From a checkpoint of a small transformer trained on Wikipedia: vocabulary 2048.
MLP neurons of a small language model. Each row is named by its layer, matrix (up: input weights) and neuron, and shows model dimensions 0-127. Each number is 128 + 24 x the weight over its row's rms, rounded and kept within 0 to 255. Numbers have three digits each.
A block is one neuron, or neurons of one layer that tend to fire together. After each block is what it responds to, as a language model described it from the Wikipedia text at the highest values.

L6.up1000:136172135144121103122136122110131140101076183092131121145124115142100104131175088165152059124117155114168126168146093172142132082104097160154136139107114094127150142144131143140128129116136114151144129147125108132156144175139128114144166133148137145152146137110160126103110126156119121154156145132117136127116131115134088113133156088080106140106185136095104145102151120092111138124113
L6.up1017:117115132124130143131176118083087185104129179108119163138120111100124125126163151105147132124118139130109126137088087129128147156135082120126094129144115113133101154153106182093089169127141136145126135155095130107121126135097115117137168165087089147087125115115109118129150088108140151118114166122094135098121112129080136129160173100124166078150123128124105154085117099123112144100165
L6.up1083:152170124154142146047203120077138130125104148159136128127113093131115137128134112086164096139121154151082114158116126103132133144137110163130104130137087113114130129142107171177129124115117135130158105128119131112171102113126158150124151122161111134130156143096079111153097118133148120164118116137102121105114118095076125164170136117156120102157123144108166125120137101143120105161131
L6.up1691:166152167112130109120151121112091103128104135117112177175111109132090146119124120123130153111133148108104139155160120102166108102085135149102117127129107078118121172135104136150099165114110145127106136114113132082127102129181133115158185174139094112156144117152162150176102135140143124128165151141142110126123124114110138124154103128114112102181159127132137126137191135129115095146083
L6.up1740:058164183133135126131132093128126136117085108118118137170071101117094100159164134108158145117114116165119118135089131138143106150117115141168135104150113110175132138162132092178082128119149119100171111067140173104144149139089131150124151116107149140151129103126124155121153166140146128120167141099064113146105118115129094079118125124152113135127100134134156133106119101119166110116112
L6.up1805:146090144100111119119133174111138104116154152143128117119127083140097167119129092102155145104150101170128127091128122103135073129100102151175100103156138119095147106153094153128113095107142118141160127145112137126086143123152104133133114065122177178148140145098134123148161138137158165163106137134139107120117164103115154134117145098160127105157081164131104171101102133151142092152100
L6.up2000:121098139109121150079101111120082125170116134106143214141097083113134101120123107073110105148138101155141137162133127130131137145131099164096141139126133141126086168119124108117115124123126132118114129120117147141108132128142128107128156146116141109134167135108102095111166128129080140123143125119112148123104151101041113134136136127159146112157127147116161094129139076152131130137121
L6.up2037:111175097138206107137122107114141145153139123138130110080141112181120118157130148181181126154142131141160142109124099105148115117120105117099115146106127092100163125164129143096111162127131126142150171137116126102155138117144131139173151135152095119139130118130152078115146120120128157160156161114091122119118156146112163107108105116131164108122125117096089158109121154134117130136089
Description: Mostly "the" right after a transitive verb, opening its object (sought the, caused the, granted the); also the final digits of years (2011, 1997) and verb endings like -ed.

L8.up517:158103130156130174147141126122114091150143113143157162106089099116129133121166102135136105140174112123114109162108133080163113121111143101107097114144137160124147138113143086160164073118113171173135104107145170103117132114134140124102095076110119173174138144144129119168158162112145155118137129161086086113107102114101144120150149113165123144142143140121093166119126116169124133158160
Description: The opening piece of a word split into tokens, especially cl (claims, clinic, closing), plus polit, crit, and Sw in election-table Swing; also the conjunction that.

L8.up27:117134076138175150201173119130117105110161146141126120084118197131130112154101116130149152081111118148195121183137140132145163140132163087120095133115113116091101093126134142178127124120102118101135083124133128110127158157138147113119101091151103121172134112149136147136092158090117106151146156146087108101158134150141130115139092076146129146152150121124127115134153116163167170145122
Description: Fires mainly on apostrophes in possessives and contractions (Men's, Father's, I'm), and weaker on opening word pieces like pr, Pr, ay.

L6.up70:154111101130115148098118105142141120124092096081128075114100134150123194104111115126092142160100143123116115095123122122156140186074100097089117132138111111116130142148095147168151119143138153143141169103151158145138144103138103123128122092144130127153132131064118087130093147136127092161164107130133126140141157119113143118170131147129135150174136137139132161128150091130148153112140
L6.up151:155146081100137157109109117094157144115115140117120089121096115075128129139162150142148123092096110159183161151070151153136133154113119124127133102170120148183083137104138177126118093169120166160159114160107130125143114171122149064151121130112128112141083110091116081123127120133127126124126114170155116143152150125117072176168112139107111094138142107148131131117133097144123144095117
L6.up599:129106084115106106095146079108115118097081145131158088175120155109115111153146178131164117126134134116139069176126121152153132145126150116120102110121158114159135165139127152125127129116099135106136100127127129134110143173105153127149170085124118140133070139127129183167094120146134167114132094147140116097124125130137129137123112158121154106129162128148146164134117078124099080137151
L6.up923:091157154107172147144139134140131107116168136118177088094128171095116107111179126072111165134148151127122142121120153137142111114122112153138145109118107150146116093169112138124111099134150140147145116138135175125111133109083118168164129106087126119142158130123078121170136112138105147170102124158096126155091079142081147118150112184117124091165114115095134123115107130090116139133152
L6.up942:130121102125100099100157104198146134126151082095152155115099137128095144148143167116140176110139125118123132118113139122162125102113118157144158127118115111136158126128113120166149117081092111127121140157143138114142105126093130119134144148105129130087132127150088137156105121121159115150149154134118179120118155138128116093099139125153156118118149121111141140132150140192110158120101
L6.up1415:115127106161132116110106072107135128137131155159111154140145120149130092128136123160186131151157120082101152136154145145096128111148111156141124132154135141123153176185116141091118101122104170190124180131112104134146119130107116103115148085075110138133155113130100127127108116131098130119151109151126107143081122115137140111102084137129144116150159122096164124132134131145122142117137
L6.up1621:115088101132116126096160125171163132083151150090139116126172110160142150146100127096151169117173146149110122123106096171165120154168134173132105170146131095126095062146132075122141117124133133116105120091112147104136090107149164143162139129103130114125093135128127092131144058171139107142175154122113152118127092103147150111146099148126160130112167142097143133124142148124143131062120
L6.up2008:078137094113120118112137130126135138095115110131080134095113105125107151160108172084127133132106118149167157130104149104108107173124150132139158094125127124148138123136141169132123119137165170126146098123167165113133146137123108119128086127097109117131114143126129092110096128125103137114151119129190127120100127091084092096144101145121157085150133118134121127116145126180084143142086
Description: Coordinating words, mostly and (also or, but), that join a second verb phrase or noun after a completed clause, e.g. infiltrated the city and killed.

L10.up66:108117119139136127109145121139145115108112119117120152108163107106167074122131133114113085129129126149170128124132102137094106112160117131150132169107122106137152135090131130170151150156135140138106168120131132130098124137148084127131108153132123102126109087106107135142140126108063110157108109103113133167092151115108115108168099162072158124138167129152126122097159145140103155104150
L10.up233:123117123128133083142148115137122144115138113115131156113140149098132125112134113182140131148122136141137120111118119118140113115142099103113184137131121139150132097133127134127097129102076077106139149149142088149110126139163124175109132149118100120097166111114137133089151108122125125172148157093127137151140103104143102135149160153122191100130162152163128121089159118107108123125170
L10.up433:143155113176128142153122112127134160099087126139140166123141121119144113090164126131100135169119140092123109156139089169138147119163081100087119108148117129106185138145132116152130127149165134115127133112113145131162112130124159126134090174082111122149091122139075148116134135130116159103103155127142150162105152146098123126131127100114160125110065121128117097090150107176157151139144
L10.up531:155137117098078101116169120114088100076105115138115118124159161095173143155160100150173150150103117146098072097111109161157128129130132122107141150182092105139127129131098123147128164130130154127122165205117061159146147170124137095163140145142074129126129143154091115151151147125127138145139114140104149142094107152144106110098122147088144138090139109114124111131112130123172146080120
L10.up614:172145070181121112121127103138126085136159133164123124184135136139155114082148130127158106136138132132137120140142113178144128132110141140131113099123107107209146141107155138123123093135092101097113149093108109107122106122160103134111119127128127121141163133155199133149124131127112160168116130097104186162109147143115129144079107115133147112105142189145126108108133144140110131112138
L10.up1615:126135165162097127105161117107116130158122124110136130148138139110138081096120167164126110111147112070125116172155124137167094098111129130128157125113144094150080069108149135118138099113088127089109134156107128098138099150121114121196101139080113132094096128115138119136121147157115142135114137134101102127122107134175124142130092157127139090144074126129119132161116088119128137125125
L10.up1691:140170126127092107165104147141144101114133106114177117069110127148124094128103137103148154102132140134141139160098136158085100139157144125136118089173145135123104124125112122130077107174130126117090197112126098150056128161128126154116114123106103096109085125087099108140136123138141131126169098171163109127127118106146138129106101182112123133112121136105067117077147110158140138154137
L10.up1954:146146125154121105107143133098172099100125131102124111078118156133145131124160136170134133124098153155118092107136112150113125133133103112098121073147119123124125131116119148114095081078127151132100117130146128086119127150137123128128152114144108126147099135102146130131162126127187105128149134163104099152108118126147078157106125154106160065154115118137156198136149142115157136159132
Description: Function words after a completed verb phrase or clause that begin its continuation, mostly "and" joining a second predicate, also "to", "by", "which".

L10.up424:110138137107131158166104139103120116146134128112129094163133095143142119149112144148155116124110120148125078147128157175138108090129144126121150139107159106137149073130127150086108165162205100144105137136137163135122122173155115149135121124123096108159140115123157146114136110118119114145166149113140108156138139176103093146100150117118198114118109104143085110140144150110166134095131
L10.up432:131077091096152157140114101151162163130126113119176132106096118137165122152139164118116125158121129150161125154142130123156111148075122139128183128109148154099162100108140106086108123092088126114126114142122129120147143140112097142118113156166142138123093148101068117166142133128115100125135135092138146167106125165116133081086145109152113098121128165110067125122139100106152129079122
L10.up532:132141171144095121150148120158116151149113140116105129130127122102154093101120146159149138170124154142139131147150131133144117151094144100114107067129135131125101142097108142145095104124104146112124101191139165152109132108101081141170129165115105122133086151126110155191096095115095142174093148133144071122145117142135095126176139139088169149129132155093104143117119122134101112106113
L10.up788:182146145141109189139121099147161118117103111108124099170109179128126135107105143134151123108121155116145124168130132121182138112108130156119175161129138161111193152120140148067081103098155127104117167149133138112119100107153105136118153138085097105082121165111145129111140088139121120118129126135118138153132136125104132159113158154126117142113139073137129147109136085114146133104121
L10.up988:109118150137136140118124152129086136173127152089147142175114147136139126172101127064168111140115141130134114149185126172158092120071182092129122161133135111135153108098140108141132169154115135113125116100183092168158159110149124161142161133160113120109135153150119111144115136109139151163113134127164061137123074147134124186123092165126140087078154161139135152130083163137115107127120
L10.up1012:102106155144118152158104123112147115162183124075130133128135124131137161161091112087121130140167131134128144129092126145143071132115161093104132087123123184157115137066116135137112114153121131141134147168186122139079127123153085121154132109144118117140103143173118117123114142108110157129132136113119104121133096138103139173158144126111131129131132121138117124183134167106086116147125
L10.up1522:143130109117112114154132132119127140126125133147088157121129078140178143153146125153144168123141135160095150096101140140110172090151167134168133161138130139122081154164135136130104123112115147126154110162118124111152132119111135152130129146147094104147151103133164140102121075130124142129140169110123156057152136171137096126112142117121119127090107119131119077161081112176128170109145
L10.up1530:177096124107106146136145142121166121122140148105127148150145095103147140130136122102168153067165129138159110090118131147138135123132131128124147134120168095102126118108144143129101140156114144139128124090135120139126115149089130130129098096114165103102168138087130132136193107148118142143153170125138139130140168102134148126028138130136130129103159107104115150109123114108111140148144
Description: Tokens beginning a date or time phrase, often after on: day numbers before a month (on 8 June), weekday endings, the in on the night.

L8.up53:149155114162146129114177130126162100119119130108079145100119153123120138105131134174149091153130098153153169098139150137127129148129111141113133144149124142145114121142108182131128148079116111149102162139137172119166129138087116126120155172155157112135134097096128118151143172105159125091085120116104123103092190133127155135140148108119108099155112114093128126118101132121123127148145
Description: Final or near-final word-pieces that complete a split proper noun or year, e.g. Rom-an-ian, Moldov-a, Harv-ard, Toky-o, 196-0s.

L8.up790:105158125107123123130145123128115077143128137137126141179090144142117169141113130071130125145142147106129108102079178159120060106124113157127123135121120132148128152116137165118126093113174137142083157156119138178115107150100118162119134120129134113156154183163113125124124092130128115184132179132129133140128103138131130124138131124098132140120130106074107137085095148114103122096100
Description: Mostly "and"/"or" joining paired words (before or after, southern and eastern, 19th and 20th), also "the" after "on", and some mid-word fragments.

L8.up800:113130131161133119103120162129161162132088164127136133136131129100148179145123141142151129116093134130130099157118163158146122117127136136143098159125115122151144114139137150168089092117066144170111149134100156153141128159157082127110097115113141081144097099126087118127151097157114094136063141116144125137092138111144105102094136178108119143130085142139167118131142120110114139093129
Description: Fires on and, to, or, with, also right after a completed noun phrase or verb, where the sentence continues: "taking Nordhorn and", "invited the duchess to".

L10.up123:124128179131130130141116131120148144127098068164158124108141093114089129117106151150129157135163153127103122125116109095122121141139098101121131075101125178099147107130102099142134113116092169122111088138103115119132184120163088143109092140110090118158148136092094091115170130112161132118144102180141120123096128136178153097123138127117077149111146130125116144086117127142137108143109
L10.up228:100153129179105130102148140154185105161139125151100160129087123110098076149116134133119149132097132087135140130138149140126128136113160135113106126126119109134115172130117128136121095162169160140125111152117158098157158152143113124133118119167119131162132093155134166109120129170179124140159158158133080077125127114151159143159147092115138106112168145114126139100128139140108095060160
L10.up231:083147149127174161170088133133158097156110167163157139127141140134116105152153095131136136126108101122123133158146147132121119125145159139145111177121099107139126151102126150137148125143143117102126117131091105160154098113101116068103096106161139139105106089085122133101124117136122151128126105114099160100126114088126120171141123138155148072120100142137118167119132118105142150121095
L10.up300:119134109109112113156083147140111140141089138149132141151099110114139050161143158069122134151112118165136150118170096090153067159152162114126146139092116088126074123110127110105172094125142123133153115067102124140136152111134131143098131139156121132149109148144170143091151094153130133128107129135122157086125081129137141123116129166127143121122147145106129132122141118169141109132122
L10.up952:177086147153153134088171140119177097153144141136149146142133106117132127118111075117169135171135178113103099133106095113133116153133138134113135153196147153153132112096115135143137082126149095170140177126123138129101093119154129126085102142143118132121100160089153130138122101129164146126120127106154115072126109117113145117158150169119142092115147103147113155125120147118091108151124
L10.up1163:105139111145131160141123114129105114101116121169128139087098158152090089117123134104125127158165118095093159170082123125174123109143132129129111137144126183157106131158122116119122125144114119132139094113109146090181140072119127155126099124127114119131163136118135145154158101162141131130176100173154129107122102125139142087150144164114080133139119173146100096126147113098124127132132
L10.up1762:127135130152143129144113144176140123123095110130091111141140120118154140105128121148155170137162155147092170150124123066151088097114114169144088167152132113103106105140090158144146136147097157108151164137116124121095107145139105088080115124132116150153144152127147115119182106103144115123117101153133150074135151166102145144146107183091138107138143146151117149142115140119093153128140
L10.up2019:171132132090105173129111105110134109144172141174168123106083113086122115127141099091144137151154137087108144148152085140148108139074105136112102145139099110143145118115139157133091128149163090103149131104123142093158122123158124162124085107113138102147160129129123169115134098097126134117129096106090109137166116166110148142162109132143137119139125180075101132135150124078138138112175
Description: Colon after "Label" in album infoboxes and discography tables, plus "on" after "released" (a label follows); weaker word-initial fragments like cl, al, l.

L6.up138:169184115128167126167135132158129175168147146126117128115109164141120110105152129150113109138071093094081125143145124137185162146114116135148155117122132173143133159143165150094093140091114135131159052123139173125159096098126088128165150132132168101132090102093116124117158131108158152112134126123124120131132151144116104112141144103099127087096078121131122155120156089164119110119094
L6.up192:086149116102131123163139140131133166178106126091118108122130160093125126143127181132137099122083111102124121123131159129129109158146095102126153101131141138136120185140177092104116078101108179118145146189136133137114142111151113095133139135151136099149106137119142148129145144158128113166095159113170117126132157113107107134136109105078127077089095118127141125130097127146119128129163
L6.up613:140137100126140134103103150122198073170106106140121156088102181144107136125134136095166156100106127181113087148149122109130146134143119096158128109124132145155161146083159110124154121108158127128115126119163138122112124148116141138093147109119134096177084127135123153097120134117156106155149146141134128093114084142117085130178122128100097104143137144089156125164069195125121134097093
L6.up865:120127138110136140149127126135147163104109133101092114123114122118102150119152175145119133145103116128095137150164098133118138128162096111140138121156128129136114153099145100149151149125132102131152163086126100126108076143088135134141078183149151127097149129110153092131141136185136140114111167155144166123128077138115162116166190144129118107170130100127134138166148127148112131095094
L6.up876:105158128090128138169150159158154101104132126111133121114115156138110095133135142137121146129107203189129142087166117131164121133142127136114111139121159085143144126130121105091142105157193138105130120124121118114109133121111064131118140143124126110150117093104112133119156119136150118136175147145134138129173128167134136094112118147098088119136152128119155138142165154134140136107128
L6.up912:171159130103105142129084128166136133079100114115162134126107128102137129167121106134130141149127101124136141158125148118067121114129106130146121093174148124136144124120207161081122095059150141110172110136148167126141092150167112141123137149110126130126132133109089094131161102111168156164148152119141169162126147131124120108138123114112104067136107146125103179118131144146107131102119
L6.up1243:116168089100142146121086150124135109156142171122133130114121140072122158162129136110125099125123142092149129161102127130095094129131137129104132081143116118105157141156124114131107140102115125094142164091133148152142078145103131125131136165118153124148160154138078137087100126125125140153092167102122143152116141112164123112177103113139103126123155120114120100147094148091175100112071
L6.up1697:113154115146140168155116149133121121110111146106144141141116099104142097128104148143137124144127129115176125131093135141077122095143096104128131089121165103155184134112187134094144111132138134111139088124181141155105073145114090155103115133118105121163117160098141153096150187105180133120134159138138159151124147158118112123123103108115140112139167104115122156139113139121081126094094
Description: Linking verbs and degree adverbs just before a predicate, such as is, be, been, remains, become, most, very, and -ly adverb endings.

L10.up178:150142098198140163147122101079134120166142122114105140141130114158134183101143152175154121120091094151136132131107152117141124194126124126101103151142105165157152120109102170121137171156154142151113148126126183111162154142101148140153189129141121137147118079084123140167128108086140144144135111078089049149093127126136148142136127113115140154126111126088102142134095105094132136118124
L10.up281:096115107149140126103112144087180090136118080153130153131148118156118151109157107190132136150104158114137080140145139106161111127110131137139140165145123142113109122157134124085149153147142131115157158133132137150093127157125140171146186123112125120113137142138079112124151095093131134072111154099108123127109147158139142144151136167118152102113077101120122140070131138083112138129130
L10.up508:124183127150161114112127120114170142121116121096149137109122138147122117092170162123143144119141160101089069131142125123136136095127090170101144127121082151109137129117087099090105152149091162130162138105129124170124121087137117154129170143122118086126136088100130117115167154105116102133102145149133104113112059161177151155153108162135154133089126111118128118113166151129119088109108
L10.up1142:121093118158124177187139109105143111145133126120141107102095134113107117117135101135132131107170186110107130158176110111137145097073115143111092125168133159109106168118128122119135148152121107116118172089144119135128121150141125123108146132196154095152176148108137127139167155131125138153112121116114105135118091153143125138117151142139122147134095157074101142118113137124144121099135
L10.up1268:146118117159113137157106133120149130148152170101131107110142085146079134147103097094167124115116191161103149138124113110166110129157140146121102080114108147120148137118124130125158142152125106087142142095151092144141126159119137207147117128118128118174148103121107126123131117150104127134115124093105130155122142127146150116104179172139141112132121156141142139117134113133137085135151
L10.up1331:106189153131122102112113133150128121133119126138154129114110123086099146153094147111095133098149165141133117139114122118129142087132102126167097158184133128134119145125164131179109120092118121163140144156111122129122117151131141114161164153134163125152133116137156125127154121129088179122122160125082087094117119092103135088108144101147099111124141129098130137113174124139150116107133
L10.up1694:102136131128156170123087137130137110152138116135102153150162140169141126125143140098169154132148108178113126125122123113148120157090126132113133152166096127130145159140125174160128118121150090137097154140073077114136115102082112139151109136174107129102154145115126141137091087184125137114093109116150140100067130101106113133144144122145159127133117122162141149111144125130143165117153
L10.up1910:080122124119153158119132126096091114175149145113141117154162142142144132150143139098183096140113152152152146150164172105138116097137118118118116141161121103178143131162126154112118130136135133121171130096108135107177101117109134160099172096096086117176131124127130102146107115146077128144113126160133121095141106130094083127146173114135092159102109182113111170156095132114131151101125
Description: Remaining digits of a year split after its first digit, mainly naming sports seasons or events (2|018–19 season, 1|998 FIFA World Cup), plus middle pieces of place names (Braz|il, Ind|ones).

L10.up143:129141081157169111125126149126099097126152140102103160064136119119129136132123130169149089095099192068128135101154128141108116094116167128126141094117109146167130143113106147149119093150135129185141127133139151145149149157187098087106152102139099106164161125117123135137176130129142163119140111145121154142146127116095089127142142086170096112147145142135099153114153132133140100110113
L10.up279:099136141130096122150104120122133129143133152101120161075108085127111122143157112099118121141106144147132168139106129144134143128127112144135151119123083120203112158158107143150102104091122071084156124111131148105139111102135126148133136088124139143162083082135169082140100136130089166129124100150122145156099118095135148063106158136157095132150119159131114146099148107108126083149140
L10.up337:155133160119156093108149142123130180106183122115119151126146128113116184131107137141150148140137134102147103132098110151117177135169112106184119131107084163163114136162136095120133120072132126128154124125156181096165101111087120162106154115130147156126103110092104062160143137151137114133133141135130137096148119109146087087137143126137114115081150138125144105146144121109101091107172
L10.up443:126133124146150107124138156131139125088119131149075153087100183142110130124137118126111135135173136120126063134109145169124123125139172130155110136136099114161129134112080195125101102171195134129126101135120134186124117106121120120119133142166142130119166109146159126067135124156128112166117107154145167120135158134158131132122136128177101144153121159096104112129160110125089081142125
L10.up447:077152104078168058147105135082163162133115122113155142152101164130146142124137136120187097086145139132160133117136109127104126158093127133109134140141106088163157167122128115124122129131114140121123111154133131173134136145144096118112137081102123134132150139106169160147178130130144167113122153132136157120098104106190155112122145143129128084135124093104120146122103099110122128140147
L10.up876:152137066113148114158160142081142134140102133153160112130150113105143105143153080097088161175134105140108155114168121097126175105082108157091160147127134146132099121144126148157103122126135136124139082117145180084127113105156138122142129110136131132122127113112132133150090152092154105121108127112136096129134063128144136122112103135110085118115133140124143134137135069134103098167170
L10.up1067:096153135118145129142120143131115141087138097129102116092114152103123122107135113123101106109141116098103105108131160134136115084111161129105153168130129091130080104153097136110141136125146140133118124146099138180086127110150116112089158133143177080119074101113073106112108106131138136132128110131127147124123156140140169124091143169121160120157132098114184142121159084099137129149149
L10.up1144:111117123156186110110167140157138134165146133166138121109130154136119163130132113101111130099162122131151126145126100106121145122116111092127143109122104126195104185090122102141111107159144170121069092124103146140139151142080131096100120119129136138148111131122122152131158098135128101167107113130091117124152144116130077092134149130130133109125145178130092150111111110157089124137147
Description: Mostly the apostrophe of possessive 's after a noun, as in band's, school's, Men's, and also the article "an" as in "an attempt" and "an"other.